config.yaml
n_layer: 11
d_model: 768
n_head: 8
n_kv_head: 8
head_dim: 96
d_mlp: 3072
vocab_size: 8192
activation: "squared_relu"
norm: "layernorm"
norm_place: "pre"
norm_eps: 1e-05
positions: "rope"
rope_base: 10000.0
rope_fraction: 0.5
qk_norm: true
attn_scale: 0.103
bias: "none"
tie_embeddings: false
parallel_block: false
init: "normal"
init_std_qkv: 0.0259
init_std_o: 0.00552
init_std_up: 0.0259
init_std_down: 0.00552
optimizer: "muon"
lr: 0.00937
beta1: 0.9
weight_decay: 0.021
lr_head: 0.00581
grad_clip: 1.0
warmup_steps: 26
schedule: "wsd"
decay_fraction: 0.929
decay_shape: "linear"
final_lr_fraction: 0.0
batch_tokens: 65536
seq_len: 512
doc_mask: true
train_tokens: 902600000
steps: 13773
dataset: "wikipedia_en"
MLP neurons of a small language model. Each row is named by its layer, matrix (up: input weights; down: output weights) and neuron, and shows model dimensions 0-255. Each number is 500 + 50 x the weight over its row's rms, rounded and kept within 0 to 999. Numbers have three digits each.
Before each neuron's rows is what it responds to, as a language model described it from the Wikipedia text at the highest values.

Responds to: Table value digits
L8.up796:520526525537410432514572512493481578492535501476483517521581554524503491575534524462538578456489455563434403445534466598580422466530556517480478510491436522468448566540511533540483521454447540489542489449560422540500481439527447496483473547504516517540451450543551416551462592518534444430487551496512481510542512490622468556509504482467447427618402455506466579532419448464522506586534565424538571594570511455491550509540459513550463505510413490546440467483557549627517540512457492577559425481469516554486504555472531535585431584522500557407528452503417497543523509521499539549453526583471449452509485455452419481572583518574578606584532524450576501588489494519511443413611499449517537452486455534550491483484566447497547498497471458426529409559402482589517421445508520
L8.down796:553605488497590553472420562522431502494573527530509541412481537452540509500421515465497451469499497504409425521454534502497475452491541556501501493535483564495363432470454490500583498449535656599585445541498546542534482520460475499473530465431451509527562568515500538514506450506464453554521495490383481522533473482591579442464537504564551480587451438449562483490460476493536497456469539521456482449519550545579545476459527509377455485564413583514446524633504585498544524530490479489435445459537448468440413530463432549535472556449556569558476596475464456482430490537528474511485482551468553539514463554525542495455519529406391492505494435648495508459449486491553506509539589499492402562421466513432480434574428433510512601473546491400470597526500527425483433488385493

Responds to: Start of foreign names
L8.up216:429548588475509529436576565458496489483558490610494530517567512487551502504530465519461527449497461542478392579493505464560365490536498501648496545465449551549487558442467528517466570467535558531476481560566530533573455495536449478487423533494462550589399509503457468525485539491550515422435493519482562485474479467502528616506527530500523432482582490475497495428454450438543417583421523581475513547486543489538572502468585598461484600535507507506465427627433550434462479455513523514537520522440457488479500493500522599545478481526516510425510576479488482434355460529491431423567566456475546490453494516502503579425412478541504549462503420533518462520424541520493532416444472557521438552451475565503486447568522510428466474461475448530446530409442448537537472453455548
L8.down216:567545532580401432532624534569514549513420501462495592472483497469506462493534517487568543468493599496519586392466377557459606570485524487447576508512460529496538461551392484473477496424516455552499447459500472504462489508504443545470447480502603498436519530494508415487501453591509523504555529412495556476519503575423445425451477425494547471463447500526605496503544413531621555437539548480564543529443591344526523449499433548509435417433449571503448518478481498468513465442496543507577411487519497491571465428430519458471386480440478499401477538444527573548489606503574451507394490543468555486441496447603523529469448502426589493545518489475503437483507425460488539490490542526517477578530527482462467453541474468522629497541510436430505474514433468494488437595605472

Responds to: Opponent prepositions and table rows
L3.up921:455525519560536482469483497530397463457402515584452519524444555514497599525545577556515533561416471540468515518428527507424425505589566577447558477542476592480580460546580520502519458590508446502540501486520594503439527467386496516541531446578518516631488518478563473590444440567550529422512487542480502520517502503527541530517619545496534462571526536391572468520381469517545452586529470504463501512458473553428545534521433514501503547471511492493496484501502551508449482474518597506500446562452429501457469526505625602426507470473603505529374526550521455458480538524571468533499612491482500539449442543449507448433571489511475396491531478494563480478537458472438556465560561444557457484473446538572551506462389479448441552506496529449492494499518465455442486480474547
L3.down921:502505437510520452540528395553475463522463508537473488602447475507499468490655503532474566482521527522503520513501597555528496532493503462430395492510530531450502523539492500605502551507509489493478426431488506517510494567540538495458479575426527426513482412564569477632574485465507570489500498483550500521542475578562541576502466453461548576477477424554535537418431521492474466523557495498434477477380516469520564501452566505418502434518563524501475458465591418590541491482569411572498539551441522471521469393450486554491609505379429495573524924542458488583484447516511536458498444469473531562496439530430505551467547525529519541522525525543482517440522469570458468497466512536493451476450501455387553426411467633503407495413470504465516556473546513457455467592527515

Responds to: Connector after name/place
L5.up2685:483557489522490466464409578528465441440465573538423513450553478460498486448475537526508484433496407472507477539574489505457482429521565451419491612528524478501516522514541515518469414487479483507415530530482520466553466447507545521460612523510513496517502546473514573433492489507525486569352483483532544531434416506448514456521542509473513446490494508495383472490539487450407534509470428475441490406439555581514484512487576516477480525482550549572473460568486523478489472558447454475524396457535422552479561562537579568467444636516494529534496533540506490486456497466498503567512487413478498452486499542520532460603466506462496490557536411503569447530518506393522519565424455508519585473431519507406510526578508516453503517456544574501541485394565542408545521585515477
L5.down2685:647567523513504537592494522526422496531536527537482511456591425462503528532487471557497494509441454514543475461512497417477528474433508454509458555541556519450437502436544585484559445520479481503407477481534515431576542468489441510528503364421568518514495511506436391514582548478581511559421541558440520509524500475585514564449485473430497527474519471568511496422492541533506447536496557482531516517589452490520447547441459515481473481443486452492584433534442496516551482516450564490552532484518448506520415548506573464566532367509554540470555681485556445484472474644462477533496485454461568468404487506442432518532483491497446568416470560509473533489498519473498582508487533472453343516479457553618514450464520436469528444486423458458420443436581528493507563405494427

Responds to: Duration and coordinate separators
L8.up1246:514508471508432541510423416441470544546491475504560474440440368473402526504487482491489515529423404483476458540538463531546514442487494502459504529519508434499532468556511452485561585501465492599544519474548546439460522526500480435526552440580565577494475509549488560547424390449490466503554484595599445546527444513530458631475514376547461492392537492466482595453483526621487468492455545547507472422523457451511481469547470504430518612435504466503579498389413488623461496549502508479457513559522494531482541449460458388502564452527555545567389493463613548570471471501465478445535519580469536578521589475525510385593393502462556457500510460524469608531546483525517474472560511536485564523545467448541527486480560553404559543538477536464517557512522497537492504538528531
L8.down1246:528473448492647524494521454530614524550464488499437515475489438464439477476533558422488505571513494398484469551549489546496504500572390526460469490429499452458490514464540463517559518436498535433463468471540481552496526508438484500544482509454515450579486483472450489599589430500425513550536522542538488465483606539603516484511425525510447593458521463496523381508543437438592539554541574534472522571450534415495501526549498529590512536448544511425521459495508516544547557536573470456526510526510592367442554503440615516516471532544579434545409445510546478487438483412496453489506506483540501497573542396514464490498539579459485446438483475474511430424484567535536491470523506545411556554532526485443443543487548464488527480531487454499515519488507546490445500401640558

Responds to: Table row end separators
L3.up1078:429489479390439521455398424514487572504571452501468523427502451542492464419507504505487482532535473503542431435575608535480529469500499491491520505496509515526528556450452537493520541503433419483447431449504587534496489500385531442498484468520401440546540459508463516471443453598514469529498550453539561562482460378423516536463514355544511455609456456518499439549470491551471475437457499542532509532550511445614523459571528527577467439632500552471516549440438436512622528513480439417482508476431433573502440436473495530511490452618477391410568478430550487564524440506489521471473498471476554491510561507480541489472494510448513587511502601545544367545450545507557469389561500480509448485525499489523575503559495486438432404499495473548409565451545485564486463408503592
L3.down1078:456441493520479507509507472473393569490462468393483471531397479463451565423473487428478425512496571415414505479418477556463571550537587436534498520455560531495503541528583495503494414597602492517466467489493456506532456610368582527523501605513504591468583439543479525502433598504538524477521551491479484551455470487512448553541486528508522534488542497522499531550448547521495492518469470525465448470518484560497563409551445494547535485546537519574537468483435512544461452544525426514425530482492454527501524480545537465498551480492395548440511547623498451466584498487480560492489501536474585517503505480457500531449534475507383471511589575514575499456514536512489542465454486430485510538404345507594449435566483493551430481404517545549559491436583422514605502508490468

Responds to: Separators in tables and lists
L8.up2944:490489508488476499482502498487549571471532543416560553430418444521464518558543533544459351544540430560525405513567435526563500540540543489486482522468508464499485506496418478534474498570513444383537477467391464486528493392503465456483489528532459500474446516449439430504487532538490535523526617501570377486498619474515560443419456523494503394544515529549448489534459551546451410437516484609445613506495468484619518435479488502466525482499397599578473534380551415503538520516567518524452540546491389417433463494518582480558568491509543514542441448560496479569515510596439517546541434584492386599535472561603525458543564391426499532476519546521587431408488473587530453477542602436488447446519459496470545523530445501475458529557512543592564529466468565468423464510528481
L8.down2944:509524443494548502493473474494584599534500478421439478494455499471549446471488493583535471591500488554540436534562480513543478544494563537471556534566438416357551462525524419477497508540558569526440474521624573446439542479505538430451497487407465484512454405525505516447453486498510596582549498579457485557495511435455522548444533471449477495489447495441459483579474433436505481516413513571456464544455541463444501539505491547465526560512417557567433499521520528426515550465506487461426514595521532467477444581470530567431524524471601477519593673423506508490489490493521530433514444524456507484454563505495507596489507536476616414490450553471568454401536676442492449521474491515524573529458503394567559538564562455474446407423436489548476453485462440518367498492455513

Responds to: Table row endings
L5.up2774:496513452523500604519543486485627570433530560573476503506538377546408524488524519551481465517477498489471477450435545481582516494542551393485524442515491471533494494502471463543452499532422444466495443528469511544526440484393484440473389512569453527512567567450515438509438504514455572467498536447522464482504516442481524516552482468537479474500549508462514375577437602479507439470468551530523538434580491538563467413502533506493453537554369568544497480461478458510514403521498496454551489513472461481475532453518559489527386472534502513438493546503515472458536466539502429503513451549498446509526529474494504554491538549453487441478480556540429482521529439583455503484554482583513534433529531558491609595491509575461534457363553487519584408472489518448515474538518505
L5.down2774:483510505522535459472553511486416414462519557485418518463502454543459536492524477486441485447505512452493629509345512546494564495491470515439550442443492484518552405509514563553507452515512467632538552562513539543501589528510497516427505522456549534541481464512517521511478471551469466527530531541486561457469489570512484533518487605491538503455474531581520516443474522569464505564379435647515498416404501470500506578450576540466555580494339542443572497527470489528493517440513493539473470421449538453489459483441508484346543507423525505545475724469490536544496456453467488497506502528491538488464545465551494566449370516491510474534477602585561525523529494488538387397462544382465548517480564573554501433533564507533469519423400540480427387559574408551541486495544609

Responds to: Decimal fraction digits
L3.up1267:473590528481551489515510469557490487512586536514527536572464474506475520456519529558504487476412466508489549546426512523510575466536527418493497526442532467546490458527562434476504500547520486454489468419541445527525578518571561382491541493537519475465548493447539488533541457408441579520470513479469575536434535521454503468478618470560463474577510464531423476643472561508484480568565518490519486514577582546521449502436601472532579495625528485537514495535508546503474435602508580552440479599441450489490459479468593439504462473483572544480511483439511532546561469330536536529491519514462497483554668584410493542537424551557505560584562664530530507400466506500543453458489497573481464519554494516495543522473409516419429483478556537520434490517397561462530506499601533
L3.down1267:559580537433553438522568435540541427491454561496595505493565511494461432469537546442461477469549575452535536524477505498456505506495479498498476542547542510457509495490567510458429570582560540542539463484493437510482535561493488470492439480447533448455551525530496503498402582467490514598473496536412536424546518493521533487532493618505449595468472436552490433524519512462473437515495463440484531483547459475519551489428533454464501503523376483562501477494580576474563482574521500570464518578485578514511522460478588499493505461463448562421514384496509473556485406470475543547510374373440606450484573448505561531398508480534522500501606500467577487491456494653477573425457518510513520593520455671559497586442572526427414491498504606361389551478530511501371480486478411

Responds to: Match opponent prepositions
L5.up973:528545503466543469535492474549467452431421519452453475469510487484600541491595612512506503519573600533563394422479587481655454463460479495537486524529512501451464479460467534517546488498520499507560568524552479369549539384647522531480496509447463513488524531527519484465419449499518469468486433469573458488432492511556471478375539554481456496477570488556579510481419469579516532543388526547479480485521487529571513476575528526434582484469495480464576485506454565465450530554473514559321466579472453446535471496422510558448440520435493483526530527515467460455531478499524425468508524435552421491444480599552540513484463539452525549422522449489542504374433499502452543451509479522480463532443463396511456561585520572517512560446551458511506577510489484578533606502447463
L5.down973:498519412550571419446431471460512527438425526493478518526605533482453568481477443529474538433507547644539413471429481476492522570440452483488508400483513554602367556537467530530464523467479489467438506523545517387567523446582440511564510500535477488483541495464507469443451455505583489526466455524507475616552485589553500472534486485514522483470522486475559468454470525502550446473472500554581459456423487553449567572522584430524523566521492568524538551433544499514454431540490519518546434559504556536525565464499518595476523431497491460496533448539386453597431464548577588474473467473508452480512477525553424546484467481451585484537472527551513508458444509526416546453595584476445478546543473470418552461587488431498489448502440474493580586496429539518348429515510575

Responds to: Mid-word and decimal fragments
L5.up1211:445508418465460437554489435479501559532585581426492449565485527557454491589523563533488562507445479490411500520453500557513511475477569448506508457501509430465473477461568556490529576466541500536566456619474370441453496459501485516469505560586594546496600427425555555545503536512576488608572536455475539521520467554422495413458511467543454446545501363438508402575483470448453585542526521438450506559485524470546475480544564425497644436494435513534530435491546443540523514476504471636493508490460414560452402554473407469511527424543514488444537536524439529519466522474522515463498482475494454531498558552449490471556422495514456547555447468551499468442587408554525544519502583420510464516514527438493509486417447522389535502429553465408373511492575518448497514566548423
L5.down1211:552425542469518373544534450504522464515531393492501498441576533464490477461484665498608510470509485457442508483545547418419410537469526476493559483545429476451471417590581493413427461599559508479521583512458436478541473515554500464516538402507450521520473451456431549538472500581448454598557568472469420593400466521469529481494559395473493464498514556608603510453473559524507519477522505522545467445546495572508506502421508517393580492485565591575496469464556589543565511509603500537556548499464507435422467525554543427523530548570447484486546505421473535434543437479493513493485527530392563527539526508524561449534488512530401583531578555555528534475481400606495619487410478461516518512469531524431501548517551641587469410449545463473548644486488522468526443435520459

Responds to: Table and number formatting
L5.up907:475460543549499527526482541515580489460464480534509503502514471449490475409476484528497486519494495577457479457465483436528508516479476484547521609552528538515457469421513566503477524381516490444556445498475496530466512504531540525417496489518517589455496486499530475525514503496477513583521462553561530456573508471569468528553530525402577449557434427554483427544515427619483407412569438598464469482453532448448565513611544467422500488529539485490528453429538503613425390533527528524486492573516567452569513587493516497582539531565426420565448569502487522460439449441457473563598472444475434446569472430544475545514551442543441538548491484523525489501489515494417577475460485542528455435372493475532514488509492461452517517482535382511524538481503483494534452519516476
L5.down907:523532484556501442488495486614560511513468546466497623576487478609557484422569444465503515567449442484420560451513538537481505430494607510419467434530392521490500474529451472465566531541464524550508449501452641548449541517546500506568436527488394424572467452384577506600511572546502580454415467440413520438473472554543504495475524482411516600577454445537503524532497562558566479477536531505503440455474549584472555573435581437479370477457537503572501515454489517557513501502490519466499467549471484594524582494559580430388570588621525446474493535511435526613489482465532481488425575445553443493482425549521489561585574518484500540545467524469538499469581420495531505533543480510559465482486391462520514649471512479581409435473534550564522522525470511516467511597452503

Responds to: Track-length time colons
L3.up1474:567514451494565466424480542506449496489553632518561477474542528459537488506364494539511399499511504538517503507541487476531526518449480470437463503539458471504431486612591501563528536499542448423489477520447501509558523497498518477551496509525526488488455487512533597500520475425439512460546490543528475488547432529484582523478412538515494460455429504491552523597494537566448482499574461552516433484476540436529462475414503508651606601475419538500459494566539406516539468566495462561559529509572541547467478492446414537557518545540473429437404488525551558485395541495502497462520531455394430476539534424470421592498483511511533551490523573510474470530510590447403402499500521486545486509416518426457474525492538463488475468573529458521455470444497467497498548479635542
L3.down1474:506555543509556444580462475550546481604549490475582505482529552534445516585543507485471552501448436384488479514448480421517445506536446537427484488502521429467452491503502441483431551477505496490499517456457521536534517514498472423491503492418478621573501525519501504569520560508450518525439516479414523450476529533459390505567522460491512524425566525570446480518525495489501476500414515508547568478463564544480468513568555549460486520482487499514526499530599540489510395508475480602490487620488491516530518461539515517478487419501481475449431489586475585490465403483455421483542533411477571518438533461493471475543571408444504423520564571593529546463512471604531590486397586539509529572470540505548532444565605446460436497624490460605514505519482494455446540525523469

Responds to: Preposition after fixed phrases
L8.up1167:500487491520436482592527502516458466452499468537480484473514535520428571465501452510442450521437495446471493484561549370542468471482510528557481430491437460428439484427442592539565440452487470486425501517433498507517484535502624465552519505522503424509430480421314501440538456478497453507529458420503509482425481436507450547485479558509452532570403440517486570460535410498521513460545484527390569536545476492487532458480453485507460605475447521542565428533480447326499457548405495569490574519557550455536531416476508565524482519524430487564448472512542454461463449504441481592484378569506554481507606486555415557408458550549471455565505543471426548579505564517523518487506526473481506501491541573595599497457479490448492509466477571587547449472586513522440478501439485
L8.down1167:530532539453476503503546524446441564570567516544425583560508555540498489440510532456464410518464472500570471476483503492508429514417518552515578488485562526534501477502563432510539529603431501583508509436473536511434446526442620545550503488569530566504493495551514430464530486495560485598557458627488489532539480503426444409490463482577481483526476417479449377562574545544516541432471488459570494558479453451433530559454636523482503502492571436524627468443471490402464488493487419485434514540593634446512521552477439449515473498558590493480475705600495507446546479482442512458403587513446537468505465408445441544517478558532464496488582495544467507572426508546500431425518465486462475388487478483554568405505464438576476433481478508515512574525496416460502497403438461

Responds to: Date-introducing field words
L3.up2073:452440490479630557495566523520431530507462467418561536515495505509405399518486508568531511461424508497588465472432573498519446569489521595427585475531568504499549429437523489407448396485590540443480517498481646421469562499596536548455440449536521528502428444373467511637509481559479523478465550466513455459460421532423471538408422458542518508524435474483417534486487454513512467546433535431418519557437477522506517481585532487523476575503484472430484417509501458490508429537465516497558422451407429549527601536539557538507461564395494514527496515544532494515528497448492398506544447502565421484406453534414510457415586487555439566452435547440515544450472393473444523562436566493601465593549530484604575509570458523527439546552465415409486535411534541458517465544520647
L3.down2073:572575612582528565508436517451569589503533462457502484487445571573486575526433560520494511505387492512536546481479580414610437538456503548497567444491551536511519486508543579622532478451524542597486450536499523435496472450470474564556531487520423470469463452467506502563537428533499519554448467500473527465506589459503588478457591475574592516493441469484528502410516370514445482604496497452516551521447510467487452517553436474512499501533476503429492473415478518466559502504514470450517479460559451537572587461502516518582520541416481506530513693481438486436607471466453441598454558534429434433396424499518502437496521450509482365448571457443476395564501443563463483506488436467536505447495498465477464617617442476465476548469477432500539495480567574414517471470505522